config = dict(
    n_head=6,
    norm='layernorm',
    norm_place='pre',
    parallel_block=True,
    init_std_o=0.0,
    lr_head=0.00579,
    schedule='wsd',
    decay_shape='linear',
)
MLP neurons of a small language model. Each row is named by its layer, matrix (down: output weights) and neuron, and shows model dimensions 48-143. Each number is 500 + 50 x the weight over its row's rms, rounded and kept within 0 to 999. Numbers have three digits each.
Before each neuron's rows, "fires before" lists the tokens most often just after its 100 highest values on Wikipedia text that the model never trained on.

fires before: "\n", "/", "s", ":", "u"
L4.down568:598508478596395560434540489506464531427474434554506591472510544532475451521546488419515452494541436511517448582534428529559514485519531426522609460521473489476500501582480548498485469534492418513489480471477500465518503378454411499509464518606436420479512486426417500525520631546461446540

fires before: " ", "ation", "ative", "ed", "s", "ing"
L7.down340:488549470514441474492500481504517470458439510502503461457414445498411488486507559491585635488519525502451507506563527524606474497549476593488438458540422549530551418539397490423549486486485543490494519426403528432494528434525526519504544571487526532472472554479558512508432503543475449470

fires before: "s", "ed", "est", "es", "b", "bor"
L4.down620:568590485491574498505458521535491483452498493449521529518536540470456540513448489522550485600475537417473537477606620519444553474515520437492562383514521469524418516410527490423470497524347509465467478465451464556562570491485587561496622563518491454528496478462476550503460473449494488434

fires before: ".", ",", ")"
L4.down334:435473541542573456552446494535495458570624499489473435471478574525501425494540466570418506512538535603426537470528382496574496431575542514474383419572507521527485437419519456543532520560506472534460462541501510406559549495506535472469595488452439544539506461563501475519499488472455426438

fires before: "s", "g", "i", "ial"
L7.down196:528513448540532449448545562495496590552531592512503472447492524515605491450501586506470548464549405441498504519507502426495483588568449498504426565525485533560520562442470529487494529489484408408461515410420531535594523593415490473523447580599631486448441475500561498528471568499465526546

fires before: ":", "\n", "•", "in", " in", " ("
L4.down0:461471468410448478477514527447434516533522493596496446560497571445439507544371540553486539427509534528440465466477490481502523558555494519518541494472549486496475517540517441575482512428472433567541411509509456547558456403514478486518374433587515514466472544547533598575550569588420451447

fires before: "\n", "In", "The", "===", "==", "A"
L3.down511:378508532591529471583513515528615559526466399531496542518442500526508436564465440531477515502490531399418576550475489493530469519491479486453405497488496567466502479484552492504506588476465504497529490497527530609507508529510469449437504543596434432535528422510398503540464437396485563518

fires before: "ers", "ment", "ence", "ing", "es"
L7.down411:480509436564434440569453562541551593520448562526475491527485538512533526542502413478535511550499591572586409577517546538428552499592597500475507496528464526520563469487454586513525609570389506498489506456500546461539468465587495467507515482447483577503457480470502425486494457530527574556

fires before: "d", "ute", "tion", "s", "ally", "p"
L3.down652:489418487558450452617469532455516523584482534451522540525538512521426509535563515491588475434524509570463511571502567534495460597471513543510466542559501457570544512468522515446573449355427479604442498491436536526530440498486476540472487430490525466521493421580525536500490560518437471475

fires before: " |", "″", "\n", ","
L3.down767:500581531524478504505516524448482533476575530546427494446488475534541422494404502451508615534507536525483465447404454478573439514554483524574498544494549450442423477429487519485481494531574633582517497529539529509453458507468478508535501535463445419527499459440553498429408495460419544544

fires before: "-", "in", "y"
L4.down551:524525471523456516435451432574540547500470581498473450575596476472494456519492467515381518573477531501552558503504549517548542487520479564520458470522482586383544454605577556471459482480641476575518617583480479462542504556543563456451444497473570477531420448472533521539398503441449478539

fires before: "-", "|", " |", "s", "."
L4.down215:460475478501508528425545511525521485515576487581459529480437468544445489501497555578493418549463532604409494523399518533475459577475565488496536435481489525495456530491458507476487562484503489611500514500460517527576538444454507490402489565495438433526456470524477531590424462481414471501

fires before: "ed", "ment", "ish", "ing", "ation", "tion"
L7.down59:580605471554499446508483528450421487478459525501421542498527376455471568521534521427572603432539451437453453510498489532470447470461491469571553561458461560567622526510464512613553505433493521498475492564491514517528508430532416474450555548430423556429510552462569481480507457592485491534

fires before: " |", "th", "re", "es", "\n"
L7.down486:507550507479502504605526488512470473470633561530508470538564349521546483565453502471549456447476548519463466412437464458487487492549518512546516526488492547576448382554572399463473564565473537551572491470473482520525547501510470461559517488411430585476424422476516482490536590558461521552

fires before: "\n", " the"
L4.down583:497547458491444548582499529537524497486523470434443541496441560546517547516511474471485578474516477459511482593498498535559489509587517534461502494545511563531498491551453491450444520435392582482540522496527467576483455593492448473423410580456422480453618444456498496486455514530552584570

fires before: " 19", " the", " his", "tern"
L4.down60:508504522566557530513421539466469582413444484495448435541481539524518579551576555442530412427471552551559523471436440484507456438492484549417508556475410539451517522510459444483538499463523542508499640489421500403546445457595459469396434494475512517480448551433506499532438397509519477430

fires before: "p", "pt", "ed", "us", "s", "b"
L3.down531:386468485468516500482502507459482527502532518473539569509631565520517489467551473469553427518505481461432496439494578490524538548505494462457448480452409508564502529490458431507519589384480497530483509394519527502484401583482556496605561603481444493547466459509481499510485450434400485513

fires before: "s", "t"
L7.down374:594426564491511505487478585495480465399432543500562538646616511481528520538451491475556454508449517432450484507542545512569463564502487369548487471547519417473486568512455523556498513539489438484560466463459430510498525387554504488507476522503500516500563451389487486463579572518488543549

fires before: " a", " an", " well", " of", "s", " the"
L4.down39:586508476551545504570593460451467456528420520532533589538438428544547487439508529524496524499491463480511595451466471514450512554522421572436446532492556465517607482554453591500454528459425456522442479469498540455553542464509507607455525568522445432448434561484607476488525522474533494573

fires before: "\n", "al"
L4.down387:509469487617564422517479477617472441467492512405494394514563484462407459465521506411621441550356488530524503549523520561510564494556489528512470522593497599504481432526503477475545543483539484547453458526518529467462488495565453520511371456566465498476498515466526513423549478503436566476

fires before: "s", "go", "ary", "us", "it", "T"
L4.down471:434675441459532452497471484556494464552495546530482486512522507528436508476482438492543554514415533533451506488525637459483532470497608524427536520568511534456473504566438588417522479626538391481484500484454510504491525438472463448456537523434494548572506560529436613462460514371512575489

fires before: " |", ".", "•", "in", " (", "-"
L4.down719:480404484543509542423449542484469450576536575547526520420473549439574525498529422543445521564412474471450485511507511537495536515532581366493422515434569379544546518523527498546496515511492569501457505495467473485455453539528488456477594429505488432489552544545587528502466467515523513433

fires before: "\n", "°", " |"
L3.down651:458523582503529547489388543489432531486410473517396474553554538561548506523536520575538518459527510498495552559538554644507491462576533433553606495521514472460531495453400587571410504508483474481468538470532461503475453477548536474559493569518564394470559433536532576420568499587499484449

fires before: "\n", " /", " |", ":", ")"
L7.down269:539445561554449528499446542480439495556562538484518482421450355492416556522500516529394498402458479513508521507531536527483463463496559467500443446449545496559416439484471547442397567485582536557628548521426465462469562528572407504522493477508453490466559531477612541444546485500435603497

fires before: "in", "o", "ial", "e", "ice", "y"
L7.down633:535476414464459540446541452505542461525558489555435490431483468510474482508562564471545500524453459544536501474593463594502526564323508529512449549373486482447477438451528418527501468504483549472447514521509568485531545450480476397492492456538560591459577588582540485526468536459555547477

fires before: "ate", "ation", "y", "al", "ally"
L7.down210:535491442469562485548426511432560536453476551528488538456587489517596516514464570465481508573576590412513454531543599501545534462535420529460471517475530482524472491502396537552446553535524491525430485386534454429578517460575530359463496451535531547470475505489449578462585472431474519521

fires before: "==", "In", "The", "===", "M"
L3.down111:441491540519441513585459488485537496564411359451441491502512424539434542559518542560448501476466474457487524468507533506520552509476558499525497660565486505546512438512540466549477607441453538524519603516491536499486508519465540478560476528531555488416570458564514598575505564518542515501

fires before: ".", " |", "ative"
L4.down231:501488616508554437465452506404547399493530505480517524579541467504403511439476594493492521581389426577434569515553560551619514543490470537475565468509470492516567563520556605446523428520506478460585574517430485496536513443529498449535496428559547421466477466467534499487484551480502521470

fires before: "st", "t", "d", "n", " in", "min"
L3.down288:526527532471504374460588427497422429549507425472400504518372475519499540554528517547468509502519544475571512540449542541537509430421534476555482447532533495518501461492437493558490409441469546576470573489449494534484451521568550566520463518489459574518434446592567509407544517462500525445

fires before: " the", " his", " ", " which"
L4.down644:548532467610610489478456442482522500421464449590406473493608475498469493612530472465538507407504543468440450539500462509529593463553461471599470525545563473427442426544542525503491468403504583490483513488419456455555432498432412568525452525515467439497541538457549490534500451567569499485

fires before: " |", " \"", "er", "ed"
L7.down48:447497484493466478534562423499380487543514591542498530536526521551472480546444472464452564551542495495443480454518492438530468520551508513461528457479489486539519597553557578575404486495511428482448503432468469497487382467451547476479505460576455515578411483460530451581595549488588471558

fires before: "\n", "|"
L7.down496:542499509568440440505537489551456547457474456431443590427487542470536539554604456434471565453443482537522477518550408579534487458440530488527498517424489536516584576447462493482546448529490471519479547465446502507466549441514491613612516515530474546542452634498530525505604459558474553467

fires before: ",", " he", "d"
L7.down472:484440491508571595463554501474617535479529549485510515389626557462554484460428483546584464496539514540453630445547524499434513576486527439492449491461456392446536526481403483491557546452508469466556527445464447543535442514484420468446518438552600577528364461531421450471572490510590439477

fires before: "\n", "-", "|"
L7.down175:530595441574557498540557492517462502511468403493427443499433461526483457494473469529501475543401571508467474511570453507587586485527514444528523460489525497464477537461483437432542454539459508558508526516541508520593475491494567461657463476473500449420558519466535564474525533498560508494

fires before: "s", " |", ":", " of", "==", "al"
L7.down764:548499458385448585554572494530507521519605518522463514580542363442495572534499413464529434503448459485533444539503426465591452459570564491478518483512500515522545453479437476532445577484503545501475464562407526544492542513498450452509470487422494530498539480497490496480452531518513487500

fires before: "mp", "ph", "tic", "er", "m", "mate"
L7.down719:506610521467548415540445454454488550512455474416445476444475498430477525516375494541490471434508479531522611471523491507423495573493558505564435518508449491488434568507430451534506426584524526434465548514457513521497551462446437469511514536573510591491565534514504473503613563421422567506

fires before: "s", "ic", "ure", "se", "ron", "ist"
L7.down181:528555401506503480471527506527545440522552402559494465431448478489547560472601468494456489477391479426558438467453505496496480444606382544500479518536562481509588490575439452521604509539533548470486477452502540509476457526580500544535504459514388487543481537529577591515564395458492537489

fires before: "\n", "-"
L4.down617:520574465489453470471515538582478369550496475461458411391448509542516493545520485573528454479468516456466481571507447504547525455523482571434538473525545524544546451578480511475519618538442571514521436593408496556518484462515570522536537538467490438466548532525556543477495448510488497451

fires before: "\n", "ment"
L3.down316:435523459546492520495399474510437512440529487514471494472486474436506600503510560474494438561471471501437433478501385616480493467585528530547451515585589454501486448517507511528464410464521499543503576464437586544521494496491476492606543427561518559429490444589519525464593480501562582487

fires before: "it", "ru", "ment", " not", "ved", "ve"
L3.down393:469442573528522553555496589381521491438510597567529524410400437568541529442443510548484449509542449601495499488490549522495552511538490561564462497454433475496445435400490499447566557488458559425513477512475533430481487483554499462446504453468431508544485429457533531466511481487388440406

fires before: "s", "t"
L4.down261:525533509485479458499459491481593525505449439473512463477475562485505535580458559495540499458517489447386442472408478448548577479447534541409522490528586538504535507456516544542524437432531512486498494555525471500557576463490489514464593524493393532478403543547531443609536519563594426493

fires before: "mb", "al", "is", "ver", "it", "or"
L7.down766:554506476531541475412545583529552545518460476523486429532461471492473459511525352568499520461435543473563492547486539437483509432458428533500528582522549644467496487425586489514489475488581507508520488505534584551493577553516499487493518498556479514531406467561465585614413377378544511433

fires before: " ", "•", "ation", "red", "re", " Ro"
L4.down721:479512447563569430501453535471499493454535414561451504560566476505533490537488503502562528498565489485495480521484432537544527563493559474478501515526497344455489496545561490563526579534546520430572482498529507506580483521572448457472607472468539523405505515620484386504520473501431514504

fires before: "\n", "ed", "ers", " The", " on", "re"
L3.down298:492539550610537504461446460594459563493434504457492570474460494457473550577443499519426520503535480446478502580442566530625470502577475458469495445531502536497483499521573499597464460542381498491487456474421452440502517523568576511431494460474519476536427565467575459505506499480434444509

fires before: " the", " were", "red", "n", " is"
L4.down678:475534460496550464503532478559572520532514539507551560480421488541476513430464503540595458526491453541524454600472478435481507582506463488459460536509575475475595473519523368574453535418553523433500521557513444414402590495435565488519491451548511558484510509578452493491507594446633512528

fires before: "y", "ol", "er", "en", "le", "al"
L7.down690:506459503509508429430505509506590507499517471425466458492447493525430472544457519408501480530432492553508481612538486444424582602385524507486532504549517488501423567493540403477533449498439531478511505495552483573511476456498389524472454480502533526562435619630480595392505508537569477519

fires before: "th", "y", "k", "l", "d", "ong"
L4.down151:551485473527566489541581528474445461502528515445503568513510470477423500442520516508454474510504470528586505480467478514328625443477513518522463532435449478483485602517398533481463515517567464487488526535552545540561445457508430587492534604523534549490449496530472524410432525587448468508

fires before: "e", "al", "ation", "at", "ated", "ary"
L7.down270:491405434496474515542452464455553560537478498438448554450561531483451582510581531527415590488500493481506535563532527529575538489467583492509517434463469448503621553466507507522403392483468463527567443519466558518582443503510504564502545424462591528503475478525491473561505466511491493496

fires before: "s", "′", "ent", "ic", "ical"
L4.down532:482498467413448489435485609519581540440577542550486426494497463501582512455461502540488480554555469467553492572543483468466525514455527404500422454543492519513483517464461510415523493564492523453500454466499444472508522453520530548535495607498537510496424466505506473584431512507569535582

fires before: "\n", " It", " In", " The", " This", " He"
L3.down240:447478476479485441469488482505484552462491522395441405486527482547519426479418471482440559467518520451460498541487492552580516479587436575528601487530575457455487422500556476496513605478497600543441529485525555542535484475497465527563521421462535473570527565452531493531505464542511450516

fires before: ",", " the", " he", " Sa"
L7.down346:499522536436516534454521454483595459454487449500531510442575433493437474507404501511442480512472485561478460502455503616459420525455524561538539538600470480543458523491443508554455491546523566421517525474587546549457458472435519504489578497532393527449508459535461488526521614518490503598

fires before: " a", " an", " is", " was", "born", " "
L4.down89:473514493560402398392493485522471493485497487492499525560481481429413443508481559559528431596462530494531583517552464404521555517402447485446541513479492522458574561562502451584504541489559572498517468532474508542515477421497557621514495457521510522502500470444534557580503570455442530545

fires before: "\n", " ", " 1"
L7.down164:481472470509416468497348654520512535513499505530482548497465522478490407496450518475449586463502438485467478461548490523590471628521450505482452487503530471521416518494521472489599502512479518506505456438434486527516440416542508547515496472548532549454493511498548476485494531568540563502

fires before: "ment", "ed", "ing", "er", " of"
L7.down109:497549523439503459508468447489428533479480533545458499583522436535457503534589467456478561495490467522512509420557439642584420512483559440500470536443504486436607407576455500558547521556469498563513508549553462504579465448423490428432562487549571480502548535504528453470470561516535558510

fires before: "|", "-", "|---|---|", " |", " U"
L7.down29:426533421458538465496434569545523526553428506500415615489496541542461475581491468544509543485463522500436451460446358500520525508458474526419553492452508501450579541417529484454442512561516468459419590450489536526519502534478528447470441445447540431508539475539559469531554461491472532595

fires before: "er", " Africa", " Car", "te", "as", "tic"
L3.down412:564415493548393503511503578518544487509471472374521453575516514457537549530487484461488451461416439464484460432501511420449484579506532517477486563548444528552476491558421479445521438500448436503502520497472414490455566557522482533464467527517557445507467500582509576619631455450443501463

fires before: "y", "ic", "ies", "ial", "e"
L7.down38:482479486477456545401556542432491511550421519525510608489559450417558525545474492596555456450433407361530513523468478528476547478404461534435597562519514500527592471441528516482449498503450552480492526486485472556544441458515577515451530429499482532454595452486538553437377550544527487620

fires before: "le", "ing", "ed", "les", "and", "ip"
L7.down176:536483552582479555564513540508566484481462435578564503559546505540396510484400340397502450478513572512463437494566442483453500475485547553384517513471492464449585551535489464505518546492479484504456556519500534448529427487428454464418491419522488563493638478472572444512507496469471531556

fires before: "\n", " \"", " The", " United"
L3.down99:537574507502542559554405477579520472485494528450543459561507500576471443527439504588505563442618495581444539457495551501443551485549401497451496489462477568506536519552517522472547507463545577565484506480507547593433447514513523503513443501466516466402462579453470521460526428510566528569

fires before: "s"
L7.down18:490478518510418503501605502561506463521532521534476513477465508528558592500526473551494469551466596376519558536479513502580448489433507525525530439513520517465524429512542571426443448477401557544591502481516380471569398450462559486530490442528399479514481464520530575495502501479446549496

fires before: "s", "n", "ning", "li"
L7.down80:514381546525447465477590446452484541596567503533524535493469452649460544450488450519492469498459498526555425459524511418646533559474522517474550491486495467485582476471462462527460458541387536423512466472461527475529548550521470481481526470500429597451474481466538513445527501539541498587

fires before: "\n", "ated", "ation", "s", "w", " was"
L7.down501:428499490516532467468486435542519493557485512517542468459551429472564532563469500346470552535528473608444528544495538486596507564518484458523513469456547499460582561547559561489468481555450545538452540477516461487609592493490516426519539484547503512413460478499585561607476515468597548524

fires before: "s", "n", "ed", "e"
L4.down182:448441553508562500513548525599508416515453495546494484547468458569531499385539452545485454506510545488604392523537653529495550415433449443465466506438541540450557516528424440479476479501396493498541600605496464554527475551463409457514516572544457536420497487513562516491506581513550479522

fires before: "-", "g", "ward", "s", "ze", "ter"
L3.down5:436426553503529527512501511532577512503472561613463521476532574506514438470570481481512605493540570511460575467546474494562547488502495460518576550590526526492501453530487496393442400522515492527561439507496527549488546561510546400457515343429469526525416502543554524403449518548467536443

fires before: "\n", "n", " the"
L4.down303:552500467445529447519493423521458415618432515487459402571450545550496590473418523406496537416434497575435394503489488507651520523493522567551511522501493481508482487497452465612498461458471534520588563484561501524527423367370522555493513530557419545489454475550534449563556500515526517596

fires before: "-", "\n", "|", " ", "y"
L7.down724:464517528412490578484473548556583576523451473525424399472505499580455508462423567576545456468428494489406528554655485382491450531551497575476483414548560490540483413564584506538562559417427539482514588564507492511536472519528542551492441427464519437510580496524534492492433584536527501517

fires before: "\n"
L3.down262:448413481502473494459553503510458508512577444531470413513505533485480570474533452561501529515468492438492504598466491561620527472493491488483373485512515480504504538580524501397521462455500467563533491463530582501431503423484557511638459489465527450472584582460493542407469443456472519535

fires before: "ing", "ual", "ed", "u", "y"
L4.down480:517457506526480532458483534454500522453462455434444492541610514467484513445511549489566372463415502538591503472426502476543506445524527538474483532529513454534556461569581493468567510453486403489468456555553554530612518514497404459537583463525442595565410484531440522521500619491477510472

fires before: "\n", ":", "•", " |"
L4.down362:455502452507434480534459508482518561525535561413423454452522527476503607440451418516527498507510473533450604549430475467529490546581561559476608398455538510546537464502427463430602490435509543541503563464506537473599580517559519542532391472530554568520523479465481449530490573487543432492

fires before: "\n", "==", "que"
L7.down426:462494528485410486516584501530479451505519544495481497482504491531495539401503372457555437432478560549517505454519572452638479503569525540404469526485509571472587525556408463506449421446490506506511485509487498518561553512474502548497483470497506452487540528436593422490494551506462495542

fires before: "er", "ed", "ing", "y"
L7.down642:574590514564484443466477456457390506427532494442516420543516506407404535497486558478457467524492574590486518475495473477505506488517553522551475403510474529420585345610408481467502548446413501515401545498597450426469484478477445521454481421465490530541597514545534555505527473413500520501

fires before: "s", "e", "ist", "el", "se", "us"
L7.down343:490645575473433469467567569549467518478452557505555465523564477601515532450484531505510477487465528501433420551492499496483528496436539489587552548502504459557465382473597553503505495551477481553583421482374459531538405535510568464611486602532416453431493487543466553494521462483566517465

fires before: "-", "ry", "|", "y"
L4.down736:465446513504475544361557492477496577517536527479462583531477442563540537399540490459507519563409524507514574426489522514484504495482481440496423453416427464457485586472593483409393476479494511493459547509477461561549518523569490495556570546469602507548517553573480539480479457471437571476

fires before: " the", " a", "e", "ten", "p"
L4.down611:369528550615500368528542442554445479542420562609534530538446530483524602527493456606521491425469446516450487473457521465485434439495447495396522505476490437501519506505517487440445491516532512463419479533457533445576493419501580410539444560510478483433575544523453537525503487509451395513

fires before: " |", "g", " \"", "\n", "in", "u"
L7.down689:490584504501449578508471462544432543567523606477454645529511574471417494450584522591394556459556510526496471521559381496544476376483446485449406593582452521530494551434561490439493453459523495578520525440453490510471533492526491459485543534517524518510460481569545522468484496453571450538

fires before: ".", "n", "d", "con"
L7.down379:580583504472491563525498520563443470526484502550479511497452535540510536502439535530558466446532423515525431530440401394503421383457555520531453579569499613407443491471463494473488443446558548467384528509489497528573478544437555583530558450464528553565471500518560473511469445507572469479